Weights of a small transformer language model.
Architecture: learned positions, tied embeddings.
Training: a variant of Muon for these matrices, 470M tokens, 3589 steps.
MLP neurons of a small language model. Each row is named by its layer, matrix (up: input weights; down: output weights) and neuron, and shows model dimensions 64-127. Each number is 50 + 10 x the weight over its row's rms, rounded and kept within 0 to 99.
After each neuron's rows, "fires in" lists the words (lower case) most often at its 100 highest values on Wikipedia text that the model never trained on.

L5.up221:41 46 45 57 41 51 53 82 41 60 37 51 51 48 55 70 50 37 50 50 56 62 62 47 19 37 46 57 33 42 61 49 67 55 47 58 49 64 55 40 50 39 49 43 63 42 46 40 42 31 63 49 61 16 37 34 43 57 37 61 61 54 36 47
L5.down221:50 51 59 55 58 54 32 42 51 43 33 40 49 56 45 58 62 73 59 51 49 53 46 55 40 45 51 56 47 44 42 54 32 68 71 50 57 40 24 44 48 54 66 42 38 61 60 70 47 59 41 58 33 48 52 60 44 57 51 49 51 50 48 61
fires in: "he", "his", "have", "are", "has"

L5.up1694:50 46 70 44 73 54 74 48 66 56 57 49 54 56 38 36 43 53 68 59 62 61 53 55 41 41 60 61 44 45 61 45 41 58 37 50 65 43 53 39 63 46 46 44 55 59 46 40 55 45 58 72 55 50 61 46 50 51 56 47 60 37 57 42
L5.down1694:51 67 72 55 71 50 50 29 65 49 51 61 51 53 59 54 56 54 56 45 61 51 57 47 62 50 42 55 43 51 62 44 51 60 65 65 44 51 54 37 64 52 56 58 57 61 57 55 46 37 78 65 46 55 62 52 46 54 58 55 51 42 45 41
fires in: "to", "that", "would", "is"

L5.up350:63 50 58 41 57 55 60 57 40 19 54 52 42 57 32 40 53 39 49 64 48 34 45 57 62 62 63 54 56 34 56 40 42 55 54 55 47 37 63 51 33 36 63 56 49 37 37 38 45 41 39 49 66 39 23 37 47 38 41 56 49 47 52 50
L5.down350:50 51 53 49 56 61 47 50 64 40 63 54 51 66 57 38 63 61 41 33 49 57 58 28 64 65 49 55 53 42 48 49 68 49 61 74 42 69 65 49 38 41 51 31 40 57 38 38 40 55 52 43 39 55 48 54 57 57 55 47 46 53 55 46
fires in: "a", "is", "be", "was", "an"

L5.up1841:54 53 60 42 43 51 60 48 57 43 48 47 49 49 36 58 64 44 52 64 55 47 51 59 39 38 52 54 40 57 38 42 50 40 37 51 58 52 42 40 44 40 63 56 34 41 35 51 46 42 49 53 69 34 48 39 57 62 37 50 51 43 69 58
L5.down1841:63 56 67 59 60 42 45 60 54 58 60 33 74 60 42 46 48 43 40 45 66 60 63 55 53 52 43 60 51 45 55 34 53 58 39 43 44 46 51 47 51 52 64 49 30 40 38 46 43 36 69 47 49 63 57 47 59 53 54 43 55 52 42 45
fires in: "with", "is", "has", "the", "have", "its"

L3.up1872:48 55 43 54 68 49 47 51 45 46 36 50 61 47 44 45 42 52 42 56 28 45 49 54 51 44 53 54 53 40 46 47 52 51 60 45 67 69 49 51 56 47 35 47 74 59 74 40 53 54 40 72 38 53 34 46 33 78 37 37 52 35 72 42
L3.down1872:48 58 47 60 64 59 48 57 66 62 55 62 42 48 57 39 64 60 54 42 27 38 42 68 51 38 45 50 41 38 18 28 58 57 46 39 59 61 61 42 50 44 25 46 46 56 42 55 64 53 49 36 44 38 54 53 48 54 52 55 30 58 25 40
fires in: "until", "was", "than", "before", "to"

L5.up1916:63 59 61 65 49 64 61 56 67 52 49 51 45 52 37 49 39 54 47 36 29 53 62 62 64 47 49 40 44 29 22 51 39 51 53 41 53 56 34 59 54 53 33 46 38 55 31 49 60 66 43 38 67 51 52 54 36 46 47 53 44 32 50 53
L5.down1916:53 40 47 49 47 64 43 34 60 53 64 47 44 52 52 53 52 45 48 37 42 54 52 64 37 28 53 59 59 53 45 68 51 60 47 50 44 39 41 51 42 44 45 59 41 44 24 54 52 62 71 55 47 41 53 57 55 44 45 42 53 50 52 62
fires in: "a", "of"

L3.up1587:43 55 62 53 38 40 27 46 39 54 39 49 59 45 52 47 40 61 46 41 54 41 59 42 44 52 67 54 62 40 48 48 37 41 50 35 51 67 43 47 38 55 44 48 27 41 38 53 55 44 42 51 57 40 59 43 59 34 71 68 44 49 52 57
L3.down1587:39 47 47 56 46 34 48 47 42 35 36 55 55 52 39 55 52 58 54 59 48 59 59 56 55 63 37 56 56 57 49 56 45 35 43 39 57 61 37 59 53 54 51 64 53 49 35 40 62 86 50 61 55 38 40 51 62 31 58 40 37 52 61 52
fires in: "of", "de", "the", "des"

L3.up505:60 61 49 59 46 60 60 66 40 40 79 70 39 39 54 30 47 50 75 46 33 34 55 42 38 58 56 55 41 52 54 55 47 48 57 35 43 54 52 59 49 60 41 39 71 49 36 59 57 55 57 47 68 50 47 28 46 55 46 60 49 53 55 17
L3.down505:46 52 47 51 45 55 42 45 63 53 38 46 60 42 34 59 60 69 45 56 30 62 54 40 54 63 53 54 42 65 43 45 30 44 41 52 61 52 33 51 45 49 41 47 49 51 56 50 51 69 53 49 23 29 48 40 59 37 55 39 59 50 50 45
fires in: "of", "first", "for", "since", "the"

L5.up753:40 28 46 34 66 65 61 50 58 47 46 53 58 48 51 55 63 62 51 46 51 40 42 52 51 53 47 49 56 41 74 43 44 54 61 60 58 67 40 51 41 65 38 56 53 56 41 45 45 57 46 48 59 52 62 41 61 57 52 55 58 47 63 50
L5.down753:41 69 66 60 55 49 47 57 32 65 51 52 59 28 45 55 60 35 45 70 32 61 52 52 54 43 43 48 59 53 15 50 60 48 63 46 63 39 55 45 61 50 65 64 56 54 52 52 44 53 53 59 40 43 27 56 55 36 38 33 44 38 53 48
fires in: "as", "including", "and", "a", "or", "s"

L5.up1708:40 56 48 47 50 62 60 54 45 33 42 35 48 49 66 60 48 50 43 53 52 50 50 36 28 50 42 72 31 56 30 38 62 51 19 70 40 71 55 50 43 65 52 76 47 51 59 50 46 69 49 38 59 42 54 50 52 62 48 47 51 60 54 34
L5.down1708:47 70 46 45 31 44 47 62 47 54 53 28 51 47 69 44 54 59 52 42 64 46 46 47 33 54 46 48 39 48 43 42 47 55 24 67 54 58 40 47 56 54 54 58 60 58 67 50 38 51 65 40 38 55 59 47 42 49 62 43 57 56 49 34
fires in: "have", "had", "has", "having", "since", "not"

L5.up1891:62 45 46 46 41 42 64 38 69 49 51 48 44 61 31 64 46 43 53 59 36 44 78 38 41 54 53 63 46 43 46 57 53 70 54 57 58 57 59 57 64 36 28 54 45 46 57 27 45 57 62 58 66 49 57 44 51 41 34 50 57 51 41 39
L5.down1891:55 57 60 47 60 46 64 45 52 44 50 46 46 39 54 47 64 52 59 54 44 49 56 50 44 55 54 62 33 59 55 59 48 64 58 36 55 52 61 43 59 50 40 50 53 52 67 71 66 35 60 64 76 56 42 58 41 50 61 41 70 61 45 43
fires in: "to", "he", "they", "it", "we"

L7.up327:48 52 48 60 57 54 57 49 36 48 43 65 53 41 61 52 59 55 57 39 50 55 49 44 57 54 39 59 35 46 55 42 55 66 52 50 40 50 57 61 40 50 46 37 41 61 53 60 45 68 60 55 28 44 55 58 53 57 75 49 75 51 29 39
L7.down327:42 56 48 41 64 35 41 41 74 53 56 26 51 59 55 41 70 48 63 36 45 52 41 59 57 30 57 60 73 19 58 34 52 43 41 55 38 49 67 53 50 45 50 62 40 69 54 64 59 53 58 74 49 47 61 58 45 51 48 48 52 65 51 60
fires in: "and", "it", "which", "that", "he"

L5.up1870:64 38 51 40 57 56 70 32 41 34 48 63 63 70 48 44 48 47 51 63 56 60 43 43 39 42 67 59 34 54 53 57 43 46 56 32 48 31 42 34 57 40 53 41 54 49 42 56 49 41 58 41 59 52 42 57 49 44 48 50 40 44 46 27
L5.down1870:62 53 50 52 56 51 56 37 66 60 54 47 42 62 51 56 58 51 49 51 65 47 63 53 65 49 36 76 22 51 63 47 48 61 52 58 39 45 32 49 68 65 61 48 43 34 46 59 25 56 72 42 34 69 58 54 48 64 45 45 59 45 26 43
fires in: "with", "that", "which"

L7.up1254:56 47 39 41 39 64 64 50 68 50 50 55 55 61 30 29 48 53 54 52 39 42 55 57 42 43 37 43 52 36 46 71 39 50 57 43 60 62 34 35 31 47 54 56 53 43 39 40 31 64 59 44 41 54 49 41 56 45 52 62 55 35 45 37
L7.down1254:50 59 56 51 56 55 53 62 55 63 51 51 48 43 47 47 55 35 35 48 52 55 33 46 48 51 56 57 69 51 47 73 47 42 57 64 56 56 42 43 45 62 50 36 36 34 57 54 42 57 59 55 40 57 51 72 61 64 64 42 42 56 39 50
fires in: "a", "the"

L5.up1426:54 44 40 58 47 56 50 48 43 60 45 44 53 67 56 40 39 42 44 62 30 36 44 71 47 70 43 55 54 52 41 53 51 48 30 45 52 55 67 55 46 35 57 51 70 60 29 61 44 36 40 62 59 53 52 59 60 67 47 63 55 38 61 52
L5.down1426:78 48 60 46 51 45 56 76 62 43 60 28 47 36 61 74 55 40 65 36 72 62 62 48 59 44 47 49 33 44 39 49 44 50 43 38 48 41 49 50 54 41 52 47 37 54 49 44 41 59 52 72 39 62 33 55 48 45 45 49 59 29 59 32
fires in: "and", "until", "were", "item"

L5.up416:46 47 65 48 49 55 62 34 55 49 50 44 33 50 59 79 46 41 47 54 49 50 49 48 58 67 51 62 47 38 54 42 48 64 34 69 56 49 57 38 67 60 42 68 63 60 43 51 38 52 47 43 43 52 34 39 62 45 49 54 46 34 59 60
L5.down416:69 36 46 45 39 27 36 58 46 56 44 38 53 51 68 53 43 56 65 48 56 30 46 35 53 51 36 39 26 47 57 44 57 66 56 48 62 49 41 44 57 44 53 54 42 46 53 57 61 54 60 47 47 50 54 55 48 47 59 53 57 58 38 59
fires in: "the", "of", "these", "more"

L5.up673:51 50 57 34 56 58 55 48 34 71 52 46 47 46 48 43 45 51 45 56 54 45 61 52 49 53 45 40 34 65 43 61 48 59 53 66 58 36 42 44 45 40 42 52 65 54 49 64 48 52 31 63 62 50 54 31 57 64 53 52 39 60 48 54
L5.down673:38 51 59 48 41 64 56 41 63 53 61 56 47 35 48 65 59 55 48 39 51 35 43 59 48 46 50 50 53 41 39 60 47 49 34 55 47 39 42 36 61 53 48 26 38 40 38 41 54 47 46 53 41 52 65 58 48 66 36 55 56 54 64 39
fires in: "at", "the", "atoms", "embarked"

L3.up1115:55 35 40 44 48 57 64 63 54 59 26 45 59 65 61 57 42 57 43 46 56 66 60 59 30 38 62 44 48 72 41 63 45 37 54 39 51 70 43 58 39 31 37 44 45 38 35 58 52 63 54 43 60 59 56 66 48 58 52 51 55 42 40 50
L3.down1115:53 66 55 41 39 69 58 67 65 56 49 46 45 45 57 45 55 52 44 55 40 36 52 48 44 56 38 44 53 44 40 37 56 43 67 45 62 33 46 43 21 58 56 52 42 64 58 49 38 66 44 50 28 62 60 51 32 47 51 30 46 62 50 46
fires in: "a", "an", "which", "with", "no"

L3.up383:57 65 48 53 38 43 30 61 47 64 63 42 38 40 66 50 57 41 43 40 58 53 50 48 53 47 41 48 64 42 64 62 55 46 48 38 44 44 47 51 65 41 47 50 67 47 58 53 53 65 45 45 52 47 49 37 41 32 48 43 66 62 39 42
L3.down383:38 40 49 74 56 40 30 44 37 52 34 33 81 53 53 45 61 54 66 67 52 61 45 52 63 52 39 42 42 36 55 42 47 71 43 54 43 55 53 48 55 46 52 67 51 68 42 41 68 45 52 48 33 60 68 61 42 50 34 58 53 52 40 56
fires in: "the", "of", "roosevelt", "from"

L3.up832:50 45 62 35 55 53 54 29 59 58 57 47 43 46 49 37 49 54 54 44 66 62 49 54 39 41 59 65 61 39 36 47 52 48 44 37 45 59 59 37 47 44 61 41 70 46 31 42 54 54 52 33 52 44 56 41 54 39 65 49 33 44 46 44
L3.down832:39 51 53 40 33 46 61 33 30 34 59 39 56 46 42 39 65 48 49 71 54 44 56 51 52 28 53 62 47 61 71 50 52 78 34 53 54 44 54 39 67 48 57 59 44 55 43 36 55 29 35 59 57 58 58 41 52 48 53 58 56 42 48 46
fires in: "from", "the", "to", "a", "past", "an"

L5.up951:44 35 42 40 39 44 53 53 56 36 49 66 41 46 34 62 57 50 51 61 57 59 50 54 43 40 50 35 59 34 47 51 55 56 51 55 61 72 55 50 33 62 37 48 59 54 47 39 50 41 70 60 64 47 44 53 50 49 44 56 48 55 30 36
L5.down951:62 41 53 46 43 49 59 51 66 50 59 31 43 63 56 32 48 48 69 47 52 44 54 35 42 62 64 46 35 58 57 56 45 60 45 68 28 66 49 29 68 46 58 43 31 28 56 50 28 30 38 44 47 56 65 54 46 55 47 40 33 56 46 57
fires in: "the", "footballer", "of", "to", "for", "from"

L3.up1458:52 49 45 69 53 27 51 33 59 39 50 49 54 56 61 62 45 51 47 46 45 36 48 45 35 42 52 65 26 54 63 43 35 58 64 41 38 69 51 46 54 56 45 42 42 46 58 50 38 47 74 53 67 37 57 50 39 38 55 39 59 42 37 44
L3.down1458:71 61 62 52 45 55 49 60 54 59 40 39 66 41 58 63 61 36 59 62 42 58 51 40 47 56 53 53 60 48 62 43 59 45 55 47 36 49 40 48 46 38 40 58 47 62 51 46 51 47 52 56 47 48 48 62 46 50 40 49 47 46 44 57
fires in: "which", "having", "who", "had", "also", "have"

L3.up987:59 24 71 50 62 45 59 47 39 46 64 50 42 59 48 39 43 53 53 42 38 38 52 54 25 51 42 52 45 44 56 47 39 65 43 55 61 66 68 42 64 33 53 51 30 46 37 41 52 38 49 65 55 39 50 54 46 67 51 44 79 60 57 42
L3.down987:54 36 54 44 53 52 49 32 57 55 56 45 59 44 40 45 41 44 40 48 44 40 52 42 61 57 48 68 45 66 48 53 77 50 52 63 54 50 53 50 65 40 51 37 58 53 58 58 71 21 61 50 57 55 43 47 60 52 59 46 57 59 46 48
fires in: "was", "were", "is", "are", "being", "been"

L7.up1043:47 70 35 66 51 64 57 44 70 50 69 60 60 64 47 42 53 50 52 37 52 62 50 38 45 30 47 47 46 48 54 74 55 59 66 48 42 53 41 57 40 42 34 64 44 46 34 41 42 63 40 46 63 37 36 36 54 50 32 60 47 37 54 51
L7.down1043:41 66 50 61 55 45 26 49 69 42 62 70 47 66 36 49 62 61 45 12 30 62 56 38 53 61 51 57 58 44 49 69 68 57 60 47 47 48 62 60 26 54 34 56 61 42 41 70 39 53 61 40 54 35 54 46 66 49 51 51 41 49 47 40
fires in: "a"

L3.up645:64 26 43 53 64 34 45 53 40 52 26 55 63 63 34 46 34 52 54 49 50 55 56 86 32 41 58 53 56 45 27 46 35 41 48 47 39 46 55 54 43 33 36 43 62 56 56 46 45 40 55 71 49 28 52 38 51 59 74 64 56 38 47 36
L3.down645:49 43 63 58 40 45 38 42 39 61 52 27 43 39 71 52 63 58 53 37 40 48 50 51 55 47 59 31 50 64 49 54 49 49 51 44 63 67 47 68 52 58 65 50 35 61 42 53 31 41 34 48 56 61 48 58 60 64 55 46 51 38 32 42
fires in: "but", "and", "was", "she", "turn", "it"

L5.up57:41 55 39 32 53 61 47 50 63 57 50 56 76 63 40 52 42 56 41 54 58 59 68 52 55 49 52 51 48 44 42 48 46 48 50 61 53 58 47 39 37 53 50 60 51 42 37 37 37 42 60 70 47 54 53 44 62 50 38 40 61 46 54 56
L5.down57:45 44 57 74 56 67 56 52 57 67 58 58 44 52 45 67 59 55 36 44 46 47 70 46 45 53 56 40 50 51 37 42 62 56 52 54 41 34 69 62 55 46 40 44 59 55 39 49 53 63 75 53 45 52 67 66 54 38 63 39 67 54 41 42
fires in: "a", "the", "an", "into", "without"

L7.up1887:57 43 60 53 60 58 57 61 59 56 44 40 39 45 36 59 54 61 47 50 36 47 56 43 42 48 59 47 43 62 58 58 59 55 43 64 53 66 53 44 56 73 46 30 60 55 41 42 27 43 42 46 54 42 45 47 47 47 55 57 35 46 49 57
L7.down1887:58 47 49 35 57 58 55 27 41 44 57 51 56 45 51 81 58 43 39 41 51 32 50 55 44 53 53 50 57 60 63 62 50 40 39 44 41 40 52 50 47 67 44 38 55 46 49 76 49 65 51 45 47 48 40 68 50 53 49 51 39 68 43 50
fires in: "the", "sqmi", "a", "average", "an", "at"

L5.up96:33 40 70 46 47 41 58 27 55 55 70 59 50 54 53 37 51 52 57 51 57 59 58 34 39 64 53 51 58 46 46 50 52 49 39 52 54 51 23 42 53 42 37 35 60 41 32 29 61 63 52 46 49 59 47 45 63 53 69 51 48 36 41 34
L5.down96:50 50 26 59 59 55 54 39 50 58 54 52 54 47 46 40 55 59 43 44 53 51 42 64 50 60 47 57 54 50 55 36 58 44 54 28 54 59 58 47 46 65 72 62 40 59 67 55 49 49 55 44 51 79 53 45 55 67 33 49 58 67 66 42
fires in: "the", "a", "an", "racial"

L3.up1095:57 38 43 52 61 50 59 47 50 30 48 53 58 58 38 54 56 54 41 59 43 41 48 41 32 51 51 43 55 37 48 66 49 63 58 42 58 62 47 41 49 34 61 35 55 59 30 71 53 51 47 52 40 35 53 50 56 36 50 49 50 45 50 58
L3.down1095:37 58 36 53 28 52 48 36 48 55 48 56 44 45 46 64 60 55 56 48 41 47 48 46 65 50 50 47 35 33 52 48 65 46 57 37 82 57 54 51 41 51 43 63 33 65 38 48 53 66 44 36 40 58 49 47 66 45 62 42 36 50 69 42
fires in: "de", "on", "du", "des", "d", "of"

L3.up1511:37 51 45 54 37 45 34 47 51 34 50 59 54 70 43 58 45 73 64 53 39 56 54 36 53 67 58 52 51 46 44 50 41 54 56 59 39 47 53 49 61 49 38 38 49 46 57 44 46 67 45 51 72 38 32 45 65 29 41 58 69 47 64 47
L3.down1511:55 52 50 39 49 55 51 63 34 55 58 44 33 62 53 56 64 72 49 58 43 59 53 43 59 59 52 63 36 54 42 38 41 42 51 44 53 64 42 51 58 44 41 47 33 61 26 37 55 66 37 66 35 52 62 51 66 47 49 58 75 47 45 55
fires in: "for", "of", "medal", "in", "nursing"

L3.up117:50 66 72 54 38 54 57 49 46 55 50 64 30 46 44 39 62 59 54 44 54 51 43 52 49 53 55 37 54 48 34 52 70 41 35 65 35 48 62 52 47 42 49 56 33 47 45 37 58 55 56 53 44 50 45 62 47 41 50 37 48 49 57 58
L3.down117:51 53 50 45 49 72 56 52 54 56 43 50 54 42 22 46 44 39 48 35 61 63 47 41 63 35 48 41 61 46 42 45 53 47 41 59 52 31 47 42 50 54 63 45 62 39 59 47 52 48 52 60 48 39 52 49 45 59 49 54 45 44 45 49
fires in: "of", "the", "his"

L7.up1007:51 61 52 47 52 49 44 45 47 41 46 48 43 43 67 43 44 51 57 47 51 54 53 55 71 49 48 27 48 62 54 49 29 50 48 75 58 71 52 48 56 57 42 58 59 63 52 52 35 56 46 53 61 40 40 39 64 46 32 55 52 31 27 34
L7.down1007:62 49 51 59 49 57 52 57 55 38 53 52 53 51 56 56 52 52 58 46 56 50 46 32 51 26 73 53 55 47 71 44 45 47 64 40 44 57 66 52 43 57 55 45 31 54 35 56 25 60 35 41 33 51 55 46 57 34 67 44 48 56 61 33
fires in: "first", "semi", "2nd", "highest", "high", "newly"

L3.up1844:45 55 54 48 48 49 53 27 64 62 55 55 47 41 55 57 51 41 46 73 52 43 57 44 51 41 61 52 53 41 41 49 55 46 38 42 50 37 53 29 59 65 42 52 60 47 47 37 44 46 62 56 66 38 62 29 43 51 44 60 62 49 45 34
L3.down1844:42 43 52 43 37 37 52 44 46 46 54 51 45 50 49 22 44 59 52 60 50 55 57 63 58 53 68 68 59 50 63 56 64 51 59 58 59 35 55 35 63 70 36 49 52 45 62 54 41 51 84 50 63 54 45 42 56 43 58 43 67 43 46 36
fires in: "to", "would"

L5.up1101:53 37 50 56 36 40 54 44 35 59 37 60 35 51 50 49 46 69 59 69 37 42 50 63 46 52 23 51 43 49 59 44 45 53 56 41 64 57 38 56 49 55 60 53 41 58 50 36 41 54 46 55 61 60 51 38 48 47 45 46 67 53 47 48
L5.down1101:47 45 59 53 71 48 61 55 52 58 38 54 68 31 52 53 59 32 43 50 41 50 38 32 58 39 56 60 52 60 46 62 25 50 64 29 26 42 54 17 63 46 40 71 58 36 49 66 62 52 67 52 42 41 52 54 53 34 45 56 51 37 54 59
fires in: "and", "army", "to", "or"

L3.up886:34 55 56 52 55 46 54 60 43 44 43 58 51 32 47 67 59 35 58 48 44 44 30 62 51 44 39 40 28 43 32 52 41 26 49 57 55 47 39 65 33 57 54 52 47 58 49 53 59 51 45 53 58 37 54 54 57 52 71 38 40 50 62 44
L3.down886:60 46 43 50 54 50 51 52 50 32 54 53 55 48 48 39 55 56 47 61 97 52 45 47 53 35 52 40 41 52 58 38 68 57 45 57 52 42 35 59 42 51 54 35 32 44 56 56 38 38 60 31 45 54 44 77 51 58 47 47 62 79 55 47
fires in: "the", "of", "officer", "producer", "lead"

L5.up1462:62 44 58 54 53 49 60 44 36 58 51 54 48 38 53 52 60 44 45 54 38 30 37 37 49 50 41 34 40 33 52 42 60 59 48 36 56 59 44 53 50 45 70 44 60 42 51 44 55 58 47 62 41 63 42 40 53 55 64 30 61 47 48 46
L5.down1462:42 56 56 49 41 58 52 59 73 54 64 30 41 54 51 49 66 41 61 49 39 67 54 68 32 51 54 51 68 50 46 58 52 41 54 60 56 49 67 56 57 31 40 53 24 67 43 48 56 39 53 52 40 66 47 46 47 56 54 40 53 43 33 55
fires in: "and", "was", "but"

L5.up1306:54 34 36 53 80 58 58 53 56 56 61 35 55 61 46 65 49 41 47 41 42 55 58 49 48 48 40 54 41 69 37 45 54 74 19 67 48 64 55 39 60 45 47 38 46 50 43 45 71 46 71 70 53 35 59 46 52 44 65 42 60 46 71 37
L5.down1306:36 61 61 63 64 54 52 51 54 54 51 49 46 60 35 44 46 46 42 37 61 55 55 38 50 54 37 56 56 57 41 46 72 43 61 73 56 39 35 54 38 55 50 50 63 56 48 58 64 40 59 66 47 43 52 57 58 55 53 46 67 42 39 51
fires in: "was", "were", "is", "be", "s"

L7.up1529:47 44 76 45 57 57 54 54 32 48 46 49 72 54 61 52 54 50 52 54 45 46 40 58 74 52 56 61 47 44 45 46 38 72 59 35 56 49 50 59 49 37 46 48 39 48 47 54 54 57 29 58 48 50 54 59 48 63 58 57 86 41 57 40
L7.down1529:79 61 56 51 37 40 50 38 59 57 63 38 62 61 43 58 66 46 51 42 45 54 38 52 63 37 63 58 51 53 35 46 72 40 41 47 50 43 61 62 55 43 43 62 44 63 45 50 30 47 35 42 36 55 74 52 49 41 55 41 41 53 51 57
fires in: "that", "it", "and", "is", "which"

L7.up1207:39 49 44 67 49 50 47 43 27 57 39 64 69 75 45 45 49 48 72 63 45 48 49 59 48 64 31 45 38 47 49 42 61 64 63 34 42 51 49 41 63 56 36 59 44 52 52 43 49 45 43 38 42 47 45 59 37 23 43 51 41 44 52 47
L7.down1207:66 46 39 51 36 59 47 54 70 36 55 38 31 46 51 53 61 51 58 38 62 67 40 70 54 41 53 63 50 45 54 37 51 51 37 60 56 33 49 62 56 47 57 43 67 61 65 51 68 58 64 49 23 34 58 52 39 58 47 46 61 63 48 56
fires in: "to", "from", "into", "1", "with", "at"

L7.up800:58 64 31 45 51 60 60 34 64 48 56 49 54 61 35 44 52 65 57 51 44 56 57 48 53 29 46 43 57 46 38 64 58 56 48 59 50 30 37 48 44 51 54 41 61 51 37 45 33 68 58 57 52 50 44 43 37 35 42 61 70 64 42 55
L7.down800:37 65 52 59 46 54 55 44 50 31 53 50 40 53 44 40 44 37 54 53 43 54 45 49 44 36 72 44 56 50 53 75 58 54 57 58 47 37 51 48 32 58 46 36 62 65 46 55 43 57 66 44 49 37 63 52 48 46 38 39 53 54 45 55
fires in: "a"

L5.up1481:39 44 46 50 36 51 34 39 59 48 43 39 50 49 47 56 46 47 43 53 60 56 44 43 41 51 45 46 33 51 65 55 45 64 56 52 50 48 44 48 51 39 46 40 63 58 49 51 56 53 37 52 52 50 47 59 55 58 39 70 52 47 44 67
L5.down1481:44 41 27 64 45 55 46 50 72 40 49 53 49 60 74 44 58 51 43 37 62 35 44 44 59 59 35 45 41 54 56 44 53 71 59 57 49 47 35 65 54 39 59 35 45 33 32 36 60 57 46 40 51 58 49 45 38 42 61 51 57 35 46 57
fires in: "in", "the", "a", "of", "chairman", "with"

L5.up187:39 45 58 41 50 39 37 37 42 44 45 32 35 51 54 42 55 64 47 48 42 50 45 59 49 49 59 61 57 31 46 50 38 40 52 59 58 38 38 49 49 42 50 47 57 44 48 57 63 50 57 34 50 65 51 48 51 42 43 50 56 31 57 49
L5.down187:59 43 50 48 53 57 48 56 46 60 46 34 64 46 55 40 56 60 60 46 47 51 79 45 68 30 48 39 43 66 39 42 40 73 43 54 64 52 43 49 35 52 53 41 49 59 52 60 41 72 48 73 45 53 24 56 60 39 48 51 43 44 58 57
fires in: "and", "but"

L3.up647:44 62 40 55 51 31 37 54 62 52 46 69 56 54 52 57 40 56 72 41 47 42 44 50 44 45 39 56 38 43 35 54 50 60 54 55 60 41 57 39 76 57 46 37 43 55 53 33 41 67 49 71 58 53 45 59 34 42 35 69 57 52 36 66
L3.down647:59 21 53 62 41 53 54 46 40 49 42 47 53 48 65 61 58 49 47 60 51 66 61 44 59 53 65 49 46 54 60 34 62 35 48 52 40 31 60 64 58 47 51 55 62 49 60 50 54 34 47 48 57 54 32 48 39 45 45 61 61 58 41 55
fires in: "also", "he", "who", "they", "then", "she"

L5.up855:61 41 52 33 56 61 42 49 53 28 46 89 47 49 31 58 57 35 45 44 42 43 69 46 58 58 54 36 36 53 54 52 54 56 41 48 45 34 44 50 41 73 53 54 50 46 38 52 64 48 65 55 41 44 66 28 34 51 48 43 62 56 37 56
L5.down855:32 57 35 41 42 40 47 45 52 43 70 55 51 48 37 48 45 34 35 53 46 55 42 65 61 44 33 51 60 64 41 49 41 29 54 45 52 45 64 60 43 58 56 30 69 50 36 35 60 52 33 50 46 68 58 38 64 55 41 54 59 43 43 41
fires in: "the", "of", "a", "his", "to"

L5.up1661:57 53 48 61 56 53 41 44 48 24 45 26 49 61 61 29 41 66 54 65 46 35 38 50 48 47 60 37 57 70 56 53 62 67 44 43 59 55 33 53 47 43 46 64 65 57 50 41 54 45 57 44 40 61 41 52 61 54 75 40 33 57 49 63
L5.down1661:68 54 34 50 56 54 54 62 47 53 40 49 51 59 55 36 37 61 50 29 51 66 48 44 47 55 42 56 46 43 45 46 61 61 51 68 63 41 45 51 47 53 47 46 45 34 41 67 26 41 49 51 37 44 50 47 48 58 35 59 57 61 54 44
fires in: "season", "company", "week", "as", "diocese"